config.yaml
n_layer: 16
n_kv_head: 5
vocab_size: 48673
norm: "rmsnorm"
rope_fraction: 1.0
tie_embeddings: false
parallel_block: false
init_std_up: 0.0244
weight_decay: 0.039
final_lr_fraction: 0.0
train_tokens: 1328000000
MLP neurons of a small language model. Each row is named by its layer, matrix (gate and up: input weights) and neuron, and shows model dimensions 213-308. Each number is 128 + 24 x the weight over its row's rms, rounded and kept within 0 to 255. Numbers have three digits each. A neuron's up and down rows have the sign that makes its largest values positive.
A block is one neuron, or neurons of one layer that tend to fire together. After each block is what it responds to, as a language model described it from the Wikipedia text at the highest values.

L3.gate105:134101101173189149143116098134160128107137127135093153194124099206163140135122110128141110187127137119160116183105128100144122129110149117131109106125166115109111148110155140092106139105114148124147147111127117091182118141100133115127149096110173149115092151120100110103095118154114120143
L3.up105:121131103150130119115118147152084088108140107133132107182089105132131092123114087113180133146140164094135148053166126142103105074136108133149129044145130115170083150124100131148134078139129126086128148125108134139141151121155092115170110091107141113120091149172104140124183133122120114154
L3.gate372:101130113083173153135126130166157076087178091149101116116129107153109143120127124134150083156143070115151131119088103153130084139076095127132136111092125154145131147100082146121095096141108111122130084132106129117102106112131105103132134123089086149100102169200125144157139130118091138154
L3.up372:138084114102120099120100167159088100121090096104126104141112167156147154124125116169112129122144098091135140128122127159152154142091096125098103118154125133190133119099097141096118119175165127132145140077106133077144124122119108135112100158129131133083109150168153121124113113156099120143
L3.gate458:172159079137113135152151179100114118128130125083140118110108115095167127152112132097144177133127119133132146127173119149133118120124149108131092122125132128106126179099138142080106113132119139151105133143144108178112144150108119126155162143103115144158141107142151120101121115101095123113
L3.up458:131166096144125122158170171128094127157119148105098135193110116161137112120133113106153128109136147148177141148124133128137152117110128173116108107104099100099137178140132117067063104133136150118105153123091092145130122160125149137169149155073123100130150138153135142132108156109086170120
L3.gate475:163093154109144132155106123127163135116110150158098134128145103117130091106100172102110183119136127137135124130121108169137112172129133097138103131148115117147143147198161111208080130117115141147156147125155159155114118144144100140154131094138136130123115130106093165119138126138186131131
L3.up475:119081136126166158125149081117128151098117114118132161107139125143128135156124170112108135150168114125118125102116108113132070174132142173105171178130166151137128125140118136148136126151122113134124094139105083083138135161154172129079128184184115113153102152125099169186110137104117136159
L3.gate773:124099119140131095158150105149096147102139130065155132137144079141148132131142117106134118123133099195124131168114117132117139119155123109143105137098131132162146152079097106092115103153130147130128111140155100133152160157126125142077110134114152102148125093133146135150123125135097095152
L3.up773:074117137118112133154126165157098119148122148063120153176099116102158127154182098113156149110126102131114143143142113143132178136148146141152141087081081147126154144065082093102104099176125126165121139103139101111089127111086089138098157169117108102115145098178139123154099103143119156112
L3.gate1553:112108128116081090160043121145145110102172138104068128155162166156155150152167102132126115160151121150181111069145145111119116104123134145094088124114131191134162120137108098110163122111075107124118147090122135126146107138136165057152163109146146123142175106109110135133143121129132131140
L3.up1553:114124129137106090090082113141114093128183111141090060159138136152111173154147107155103131152103108133139127090097113123133107117178152114095079161135153176106161103163115112178158089164110083134087174093109147128161143150132133077123122123158146169146175117133120145138095116147144141133
L3.gate1603:127142097193124116150142114076182093159122138078148164173117140174156121104056155144152130170121143061120111169107195150154125137131162129119131150144119156115118136118135105098122094165142099120127093147163114130143160161085110117141109097115115113156150154136107151132130093102169146133
L3.up1603:130108072122146103163148126117140116124139167093107115119138105117170182111129151102119147133124129123123118081123127138164113110096097132110159146147154114055126099107140090114115082142096158132102095122130151115107140134124124118146137104118143141142108134111137136147143134106123157119
L3.gate1678:128115130145176121129128145103125127127132132154115161117116174108165103105167093117174109137119161115146133176148148128135141119158151174109127126139125118142147096117130122111128141147136117100118115109116151118114133108139098118122141137128134104134110130168125128115151100141171136115
L3.up1678:131110113151115121139130161144119162116140137096195145166138092165164117130153130107090149144116080135130136123113142101127143124150171165101108113109173209130125128151089119076141101124124165163094129106140124147094109122134141097149076108115111131140089163140146161123144100135130147133
Description: Main verb after subject. The first finite verb right after a sentence's subject noun phrase, mostly has, had, is, such as "Star-Crossed is an", "Slater has represented".

L2.gate163:192128160137106141151119105115121122132139119149111117112138157142131076102135189122087128097135147107142142133139148169148130091151093118134134094111117119159122119155104125173119133143097120152125118127132119082107144183141110149126107119112109107142115141117101141102158148151109069103
L2.up163:105100112118125142133165141130151111123160172126081152106160143147131074134130119163138152132132169138108099138120146152118100172122102168116106180113124113130138116108136098104131113146124120127154119116144153152119103121096092120149133137125123102130107142149122123121137087132131161117
L2.gate1267:096130115092130093132120129122129099060126105089103177125169163140124099142128150145147119151176135103138092162116180173160106116125119107137097152113162103146142127086122091145152175153103140122115151161158164091143118146111113168134135117139088130118132168115119111179149126144103115120
L2.up1267:099127109135184142160141107140124125123160139115099154138126195112107108116125127122118115176136142084090135122126116156134142117155085147060144154072120146117154113119136100165172186161149153154128137119144146087106102135105116156107162135162146148071114145104134123164112140150103165121
Description: Sentence-final word ending. The last token of a sentence with its period fused on, often a word-ending piece like -ers., -ies., or a year, as in own'ers.', 2016., Berlin.

L3.gate23:161104172130143140120129087113095128084133108164087134123097124120131104132152108124133135148104119128141152124119149170143077113104111113124123135101137121143167090141122105103110111144089151129142130161130141114128118164119118136136146097119155146116085092118100131139122094136134091112
L3.up23:097148148144130111075137111138109111121107073139140131117146100110119109108084134103132106125148096096052137109152089143080125138095099104125134105060107089146174155140126117152120151134122101160164091127168127126142088119149153107152153140143150117141081129154142114179140158167143108144
L3.gate336:139148145153160126152105100158098144160162109172070138116121103121127138133120139081175102120127133113169120128118128114155130190112107105106131139143115150199179185176133122112108138153141131121115125142139113132096097143128175147123145124152133107115153154106120163100160147107123131140
L3.up336:083137138102087146133171117076110066158093137115165139082084158136132155060166121104070111125131138155123119101166071158102127094159113164136117130091156156105149115124136123136175156130134147141155130144162107147107118109115148151152104119103165137120125076119132072134107156124118109115
L3.gate427:126136118128166115170102099150148181108143138132157115103098085142126070146129095111084124101130127202091138143152137144174127129150125103147140136089101125099133108136122145152119121126130106133169136132114094114122115097090125125125166173119150122115116117155106154168096102102120075131
L3.up427:105114122113142124138103133151139143096141130154136132082109102144084096138101105144113140140123099156132130112129132157144146140141120118146082152115120115094141129140108146146135157114132104120120130122111145140106081107125086126109108180121135137088124155102168137166085126118106130134
L3.gate531:186124131113151147141146195115102135097127078135092111128094120127176112123140128128159151110119163134107117146131136091118063137119118103130103103142099075151123121085114101174128106172110149151114117114138130087168150143138128112116152123142151117111114113143124108110160125094092139096
L3.up531:190120164130124164128164191110093117148091134145096087136079173150168104114113101129134134102111134167101106105148122152113095149097125094177141126175137119124158110125117106155099122166113144133122147153156133096147161124149128101084129148133129084118142088148141117098120142128129119108
L3.gate742:166137095125107124124125091140128163120153132148126137099120088120138150123096142117128106135137120145121070085122199104140122142136160104141133111103147112134105123116108086128111111142157112100093170182114107160137135148077127118160151107124115122116136158151100129174140107143136131125
L3.up742:124130145107140131126131111169075124157136141105107095142121153083119121127118121078116129106115134135115134094137165153125134123177119154150130125133119125149119072145154155142100104117111156135132108121113143130136141090151103140113133103131141127169151128097108119122123102114078128119
L3.gate917:135144115143113155164153110121159096167163070096091157132125155114127162110120145151117162121117142095152101143103140164159147087140116119144128107101153151120140099114114174140145133132081101146115112115126161128148148176120130093138124106131180166153073122143164073100142121129125088120
L3.up917:150151111124088124159145098098151106134142105156110169099106126148105073086133116115125151131133120108151134127111143155152116091140115115134144112112120127125099099125128117118115151139110120110164131100185160161105134126110132145175144108153148121137142177102160082134160106165131103098
L3.gate1214:150143139130107079100109131153133134124109127121117115163153152136107134107108116099168115107109160136121154108102143123090136130122126135090083121117093120114122164135120155136150115152115106148139083089151111101148133099070165122147134165177127104129096154131118125111146108153115156110
L3.up1214:136120161122150125158113100108175133126138147126115148070107123110133067127155134121121123113123143084128092101079122160149139163137142182132116124110158134159113122171080084109109072155079090108117129135135115153111136165114139155134128107144187129140088154146168162148146114167136131108
L3.gate1456:148143116132142128093169123113166095142186173160127127127127111162120113152089140109131127187123159134137131143071118108133093125144096097125131133132085169107132143124145165132111099156069112146118071146179144109151136123128116124113102157153121118124165184122130107113140112159111125111
L3.up1456:150104138136146143145142130125130162139121179181098161101117155104089133140126150149097140163097121122123103118138114134140150125149090139123106132136094112175135107100117160113095098116118139163137176117174108119100121131155127138100164119119122095124123164125140131146120117167091089139
Description: Sentence-final word token. The last word or word-piece of a sentence, with its period attached, such as Arts., boundaries., 1971., usually before a new sentence or line break.

L5.gate260:118112151141104137144098148125121140095087123123144153098114131112111135145151112116112091141101110101107088136116148081163163115121108091079162123098142143165122162129147144128127133111119178108122147157123110137143154116134124157172108125152129158109131155096125177102106124121091106118
L5.up260:127091174146120165116125108127135142088172106152135109138098120170172115088113092157136125130162161152148111141117133160142118174129120109145085171092151182136116135149111117157127138116093123118148132135122145123129124105126082132140190162164165168119105087106142153120117162124095193153
L5.gate478:119113113157164132142089120112147136100095144090162116087104124082084104153121128160133110113081117152117134133101162144171110153102199132122146151084134169109153192138115136098101149134110150152138116149133134079177109168134128126123104129147096123186141160067157154097117154135105095108
L5.up478:130139116151139103148117129129176116143094123097118124078105167119159138098149103131118107110089077139084140108096119124126164110090156155122118174099138122153142118151185129116120152132110137099138126137106088156164151144111102136083101145126138088146130116104132134095118168112091096136
L5.gate836:165136114143121100113106122129117124149119152105128122149118180155135106103132144147100119127136103103113113181095145150137162081080110140085061141072122108127099140114129159151116147103108106158150115150150119141114107180116153111095151127128126150094142148129140098212131074147138125104
L5.up836:136097101134130167175113056129130152113140106138181127100108121123111106155121155082094110176158116137111129098094143149120130167121139142112125123136108136141150127141105139141109071110157134159125159138139135126200118126110104110168118116160077122109105111146139163155091131129153143144
L5.gate1088:113119138073134139105112145148146088108132123127104128132105167105118130123130145124109139123146176142116103114179143108126138158111117162108102135123074087140130116140133092118145033113100135114177119124152129110130093147077155140146160132101125122125131121123104080156118166166131127129
L5.up1088:127152117116128157097121081106146117105156118162127111145122125138113129144112098141146096106131116125124154142111164143147144138155168120146154126079137159138106131153117146112128157122114132140101125102113142167144128108127095130124132103144121134130113056146088116122105105123088101119
Description: Sentence-opening adverbial phrase end. The last word and comma of a sentence-opening adverbial phrase before the main clause, e.g. In 2020, / In other words, / At this point, / On 13 March 1824,.

L2.gate1373:139123146105093142135140143114143101123171140125159128130141123172124178148131125113119174129157142150127103138124186150089118115130133093089159127115083178162107111123134102098112091066083098117060097130112126101078143129092124124131140100130101127154148110120149187084161098127154087151
L2.up1373:122149163112097110128149152120132114115155153126140131122133125154108193099134119111142188123124133119143109101126148157116128131117137100105136106141131154173106137126120129080129111093100109105052115113124152103085163133078138098129146115153123102163170134107145174096173135135164101121
L2.gate1472:138116086129136073148156109133128139168167141134141102137131143122102126146150154105108162128149086154139165146117138125101134149095108124083129122089118170122081093123145111119120104142119153141113141126135145086119170161100133143145100145143164154130103137106107128112135135128112144136
L2.up1472:135091110158119113132151111138148147151164157131167105110167137123096136132138176122099195108158078154136164143104129136089152143094126155096125107084135156120103085136156119131131081155113130157133149126129126092138150165088148132144120128141131140159116122105113147131128131145124131161
Description: Word-initial consonant+r fragments. First pieces of words split into parts, often a consonant or vowel cluster with r, such as hor(rors), ser(otonin), gar(lands), ir(ony), st(ricter).

L5.gate657:118151103095111142136156131137159123129125119093138091137114119129097138105106155101130093176102129112148147116082120126083141142146150155167137134149098110133117161133116088100151120131099080147145108114161136106139101110112149063119112140108091176124129138145154117126098130066136117143
L5.up657:098168099091114130121172085168118162154134074102120142139080113063145147097159111122172189101145115152077116095093055161135114141114130166128136099125129158136147133145136132140157080106130080069172109096120117179135116157094106136121148138091161163096142173115158137134092145104123158109
L5.gate882:193142160139119122109104106115118117126145116122162169131093078094124125084108142127112131114088151176137181165086135154126094103159158130148170133142170121154127138144167134116089119096126130132150113150156131144119116165074104094160144115163116100207139164133135126099144107121084162090
L5.up882:141123132148126187122144137112105143149138139153156169134105136171133122101167136164093158144155125112098118156132112122144146133113135139118136132116108119090141118137178111153156176128087127166134124122151100148139115112171118160150112114104122153110104145107121163100116120138156149165
L5.gate1036:127136128084077105111141121137111100185153141073149122118111144107172144160133167163119149077092148137156121128112141137130132160191131154124135106130107139151138136157058117117085109147125104110136106093130131130139125138122130144124143111139104126107127105151153151120122162101106152136
L5.up1036:113087161101092091129097125101149118134136123111114122103134108110158119111122149111110186133134138142140148152100133137109155087135108112155144114116112127188169129088112077097097102147136131109159108119162101097118139132100129155111114138137154118145144092126127100150155112097110091178
L5.gate1466:128136103040152100141135087111078129122194139141121173116126169137116085154078140146129140101140143111158144133125128104114053135139146147150148115116113169120152127118141152171135107144103109173132106131118118115107097097140169129155098147113121134106159152096148111129129097132123109182
L5.up1466:116180141129103102118190088122124112110162142150171115142062168134132120165114149136121162125106124130143160132093127111151071112143126100122159153137123137161152107085139124171126150108117128167104102115122070090110130126117143181154119138137138118116064107111114092130038121101159166097
Description: Pre-infinitive verb-chain slot. Tokens just before the main verb in a verb chain, mostly "to" after began, seemed, started, tends, plus modals (can, cannot) and adverbs (ever, first).

L3.gate174:129139129139127153126157142111085137147145112146132124136126133118123164133137133119107123119118143141111120163093104078157137161099174141162136163085092080090148145123163147134162156148121154107139139103113138102095099116109131156150082140129158150138132082118075131164143181152133107093
L3.up174:132130120165154140172143127115114114160136145164098176127107137153135124136113112111092094098135112139104130162112115136171116136125144109149138140135132084097101112122143121105134141159102092138117166123154139147110125126155123117128064173130138147124117114123114160180128127159127119125
L3.gate231:108124159150135092153097081073157062099135115115137092147099151149145068133138121131151119120147145120092124164093117123143162108155168136151162094104124125134145105149145151122109124150127128123154136110131069123127129129094125159171159071109109174074128127145089107139114104097090117151
L3.up231:102134118155111076123098125125146115105112142130124123108134159121163071168138109100088109124148142140122115122097100129127122147131113115103176151090098101132138158099081112131143163107143149074112116109159106141129151163116125150115119089138149162098105144104113090094151113138136085129
L3.gate312:134134138133136117123128125150153141140150124131113128147128152134150106153120154146101099119094134100116096120145135128126127075141164131119091132134086125163141162123137173120200128083096110090137098103137102123092132140110099107180112131125164113147134153139117201126146112149137109084
L3.up312:089134097107150145116145083165153119104126149132145155126158084104154139114133139115131122140158110100083101101092134109107108118122108119130136136129140106140130149156112090122115156121152120128142107114124134146099106162131141089146134146154128141136136155097147103164153135111120137137
L3.gate641:130092119103136119162108078105157120132128139117099114123159085137177140162109143166090149125131166150083127139126114108108132137141122144162119153159114120133134102136149094144120105118059137149170105149134141131142156142178106128127109106126132152150144098091140086136122107118144086129
L3.up641:134133123162124150131092095162130077119080130128094098153134123158127133124112118153114120132169171125100109116123130156133135097126127134149124135140107145098152124132151147144134108129156110127135100144165139162137168103215116105113136109133126146184117128089154117128130065140160110118
L3.gate722:171141135117080120136109114117103108124134125141129147103104124099153120110124127176129176124112119098102106153153128142139117123193118132182128188097168121121145139152191125108146154122123148049154142101132092128107133139112118056132130115133110138156122192147130150144116133147102108147
L3.up722:147099128151136108130147162179137119149136132119095134136117105143112119109137132123135169124182135119134106131106093136172110138127065129114143146153095122146162086094090132084088100128157111091158129129147169120154157146118149128132148126134151125122097122163124159130099119129087106134
L3.gate820:109139131144102126173137132163167119127091137122115134121128126164127129185116119159172120127067094116128101145113149156141160130132114133134088119113129126070179142133106139134119098127127103141127132146110161103089135139136146177124098120112180078119109137150114125117146107103156131102
L3.up820:114145146131057123140136108149159156128113162109102121106122118117163115166120133115131090130119158128157087136151121140139127147117164153149149135160118122058156178140121151141124137097158104132122150112132118148101173138120109102139121109141172099150102175149148121141135127160131134145
L3.gate1448:128116132118101134160129102079109093127133135115144155142134155119125133142098114087127163208111150113129095177106117137142131112112116097135137137145113123139148159152092173131131167149125157152135138128129108137128102151158133133151121114172120067111136137146092114141130094150107103148
L3.up1448:123120129138105143095111114091119123131121134040148136163078160108130114146124172127120137125109157121113128133139105138115113096092108113152134143190112130104119147093105156121136180097105138089115127153130120157078110130146120138138144102117133116080131146152117107158166084149107092116
L3.gate1544:161124088147132083108116086153141081109096137134108110119160093119142137148114165137165104129120139141150108140094178106133150158105165160143141189161105136112136142103112119131118151154132137125115133122126128067188107090083115162168141131125147104174063125121117120119156088160131114112
L3.up1544:149084128116132088117139120144095140121067128106062144094101120097146138120113117157187110085121165116161150126125121144126140119136109138103138172165135151101170125072130167143134137111174175109126168108139083121112105136096094120177164139107144125163103126140159121132128122239137121108
Description: Repeated personal names. Personal names, mostly surnames, especially ones already mentioned earlier in the passage, such as Harris, Brooks and Kendall, in lists, credits and narratives.

L2.gate630:110109119093134107131101103109136134117152154111104147160154155134162153198112119107106169149151101133120130139135130168121152105127079183110149130108143122129112118115114162123130151119111070106162129109102101162099134099128136158131105122102168138109120107114111126119128120112130124119
L2.up630:117110170109077097145108116120127155115101147096119145129150135115147103131124087097102144147140085140123110146133082124135151142136076119135175111106172150110105090108104150113114148134111120092135140116115147167094137112128122115166153117085143163089122136135111116145129113143163105112
L2.gate1426:135114109103105109169126089115109132129121116132102099128187151136132135166144138106163154147110128152082146144134135120094157109113097139121106147103111147119128134087136119144138155103142141102107115136137136149080101171107104137103137122143106106099107105144122152152098119129159119119
L2.up1426:161135100127090130137120056176118147112138094114133101147115116130167150118134139075154136117129106064132110122090108158141125145124082130134112150121113147111134143118119117104121155118123153117103119125135088143118123139143121126102085148088160115140119134142136129115118144120133131122
Description: Person and place names. Capitalized proper nouns, mostly people's first names or surnames and city or county names, such as Adams, Norfolk, Sheffield.

L3.gate65:139081113178104123121109141114101109132120144129088135158151112130140109146117070148129143155105143064115144140142141197116116093158163106132165111149120088161114137141140148125120104149149147082107167103139155094104112127118117068124146155116132171130166111157123118112110098143102128155
L3.up65:133111132155125098163091094154122092132102103133105129131119120138132085140119092120112136150125110086126142139184127197096117060101143132122121113143141086163095135130148145117125149143122143091099126141130183066138122096146120088145133125132108152144160116168125127147104093122094133158
L3.gate122:144150118132126120118113107153109125126144134077145085128144128092133144134126201058117145162114151111107129131120133132140121102109089150157151145154128112139141127111136163094126105187129105153112094115111120152128115146142147141126164136133101140144085143140122110097147118123158115136
L3.up122:121092147118143141096123084130123102150091146123127088128200139082119164132115158134089135137100177156125105132139127108122167089115129121097167115110144156174143156107137142085144154123114121128127103111142093136110117150108138131123127074129113097096108087128156145154146178145154091140
L3.gate203:113117135125162105152084138148119158138120096120132116131119187140131125175170136130132114146146116151153156131143126096152060106147133095142130078191129123141129157130137136132100127121172168132093139162112091139125130167103122094143121153167103132117112135133148090096088163120160117158
L3.up203:143131134106147101150112104143110148154119098141132098147129130130121069179126134120130095122123079164157123164143116159164086091134103097142106117142107085099111124155146124081130137164116137140110141133141143110160109130108112134074128129176128120131143117157163151107114138145118121148
L3.gate321:099116132095129112088104089119150112149125157139124140122156133128166113127169131066101113113130118129116129146141129136095163119103120095148075110130130175108093127137116163115141158090164135100086127109149146072134130113125109144137133125120139108125079161172114161139194131147135117138
L3.up321:131103104122099139103126113090123121130124154104128151116139144162150111141178166114144109134137129082127138137139140130107138121098127087173105097152148124117091142125097142133122155131163126109066111113166132092137105153114099155156103123147148139127078154148130121143195151155135116171
L3.gate858:101106140148116129133150145178145088116114166108158123148152146103138137112121163091143149134174103149156119142117131110122112120159117083140113148167144159155165156169121109136108097117120142138153133152133108180119148138157154111146097119115113130160126112131131081150125131118162103122
L3.up858:105163176154135125150133112159100127129131149124148097107162125132105110136133111109180079127162155178120135169147125150095134130126122095149125119121126134095134148123115107127093139116121102138162149144096115093139148105147129128132108098181142131186119122117197153108119083170166130145
L3.gate1025:195135174141166122143159137148157128128170123124164121144117119117136154107107118115155143140168157103142124158091163145147105141153103086134088155187094141172135099109135130106093089147167123112172094128121141108057139158115148082156151139112111127145116092120113136113135171107128098144
L3.up1025:188156124150151086124130117103139091117131116120158138161107110146111162143099134114108126108135144110134122165097165169144129169128120089135092137118094114130085133132133078073112128121130145165138100128127157120108123152087096095179156119148118116113094159124125131111103156115108106134
L3.gate1270:186099144128159102090097115176118094131152137132145104114133108143097133136112131094161142133127134120096104117101145146161084168106140109164110150113072127146125167182117131099107099114129164128175104149113141108102107136132135158143118117137095122158111149093112119124150145102154127131
L3.up1270:158106134089154082091091106161114125148158118148103124127144128145080142138133110088164114131156106141108161126083102144117119169093086121141138154084097138157107124120136127091110077084138132138190109146092144102110120129110173125148125102131123124132137151136131155149150144137110108141
L3.gate1486:127126120149128130151119143124103115111124108138082153147180130068140104146079137160107094103157106134106152172150134089130106134167150113149142151171132158115130191116101129089110122084160185129120143167124155148097122104156132111135153122130128129144097159101154080135155123099122127114
L3.up1486:117159140149120097099126147103107141079150145157113129152139118087073166128140118098108107100126146109120131159129131123130127141089160091151103126153118139128134152118124131156148071119105172127138112174116146098120111166136105131119108105134129090101165137101166153132120148105128105134
Description: Word-initial fragment tokens. Opening pieces of words split into several tokens, often consonant clusters like fl, St, Cl, Col, Cel, as in in-fl-ammatory, cola-fl-avored, "St-ill".

L5.gate94:125102157098159096114067127112113149091103106084123142135101109109120114101123108123151184117158107179170109158134131136119125126140151137140105098168113090092158117118162117137113152138102125130124057156140125129104095140168136201131147155148162167132072168122116106123148160143142105208
L5.up94:148181150077131135130109140168097122095109164100071140149121106100098106154146162125120137094141150087170114191169129113120129100144127146138098127118086126086130105132078169103127162120146115116116121118112130077078112140151152121144143116094134117104077140150112118131167094157108107170
L5.gate341:113121152119145160174130077122115136098134191144150113165116086095107140068147115120135164097097131118119115133145131159111093182105100147180156142133110143150145134149113112109169125147162116134115128127126143097099117159130140166138161091116107176078114121130122151178182097170179116119
L5.up341:145111142139147119103107109147164124124116150157155064133149108107123172114129136151121136116148173142121121126112129111116149142128123119132145107120107142147104125127150103125164145156107100116187119163129148134098132108144132175130138112097145102080126106132108140136180145097174140113
L5.gate739:123152138120075099134156104118105150127111146122165094132172148147136130152138128136129150109110136111109127122133120123106107126112128143147173111133121100126174109133065108140118150189115103094090107111103136123151119101130137179125109125171112079162103133152106084086129111155134129146
L5.up739:155096120114139120140183137105136117114145098161121084134158153121147109135176124127130146125197145112100113116085154133090129128130142114147094132118151167092099131128103086159094094108099138120112111113102108120083119096138162144121134127134148139123144121135094143145142127123132153164
L5.gate1698:088170117149138147157103144132133159126163112135157116173133099137165136140166147080161091100113135124153146145146121153119146138180172192155156126141108126145123179146107120073127141129157125106120128108134135122148110122156111120130127129126170079075081127121105133147169109090159091147
L5.up1698:163110141158103107176112114145150142069111133137135129115131148127165097137155095083186133128131101155103145166127124099125130123147094132156134136115131144154141116104105123131092118108098142134116148104140153119108125091138182101164132113142140166107112149099108130113114084129148095151
Description: Proper name tokens. Capitalized proper-name tokens, often the first word of a person, place or team name, such as Roosevelt, Forbes, Ottawa, Eminem.

L5.gate1075:157136140137152161181150131129102108122121151149135121137141107139136086122061129146167127135092137145138116180119155115130080154107131106125110126162135111137155131149078129128130108084148176139143150120110137126114171171111151117126136149133127093143143127179154098095110130184116136138
L5.up1075:169109080119158117112107115150143134164115113109059110132138126154100138140123156139123140102118140109122165107136146089180143095107113082115119123123040153154116113148125094099122076101126142147121105098120120098120122147142129138130122141103131134132139128118131117126154144106120135159
L5.gate1143:144117134114105133128106141131150121119110167109114153082183126110111123159133132140111146118106127152136098131141175086092106142148132136139102120154163136135121089118078085139154145129186184143106148167152145128096160084128142130140111126168129131146077106128096106136148119145103130125
L5.up1143:123124087081133157155112159155132144144150104118153107164133114160112094133169158110138140129125171128131137147084142101107080169166169114125121113154113130098131135095109061120150103087101129094119118172113145054129142182139169106111138131088119137164139105108134132130100188132141147118
L5.gate1424:172104116069122157095132146131094134111169103093148124153126081171127178141139100123141074164114142119104112130078150122097085149112134138166096110142191113125126166135087144135116120119104128128148130127106103120149130111101096133153103130088130112138092133112180135149147151112106135165
L5.up1424:108158119165112135189148117158114136151122163128137086169142096150092158132137136126156121133163112141105141103152160131141145106142117149139136121100134090104104120104111123119135126134124142172135144176094149135131152121135094174119116145126151137090119081136130131103116163123138147124
L5.gate1696:099170098120133134137104139159138135124085171109094170156150112186110115115110129152141113139153155119131146129143159111119100147129117174107152113151121138118115119145158144149132165098159145127105135146118130112121149170142130149150125117135103150142120120122154093121109138119128144141
L5.up1696:126142139114112135126119156158138117083152151139102152172136127166143091141121124132148084136159143090151125094115143089146087124103146180150173108150104131117132142125152158110111149113131113156153142135112125123146135128140153141153158086142114150146115139128130113149116149124153112137
Description: Start of capitalized names. Word pieces that open a capitalized title or proper name, often after a line break, quote or table bar, e.g. "S|an Junipero", Sg|t., São.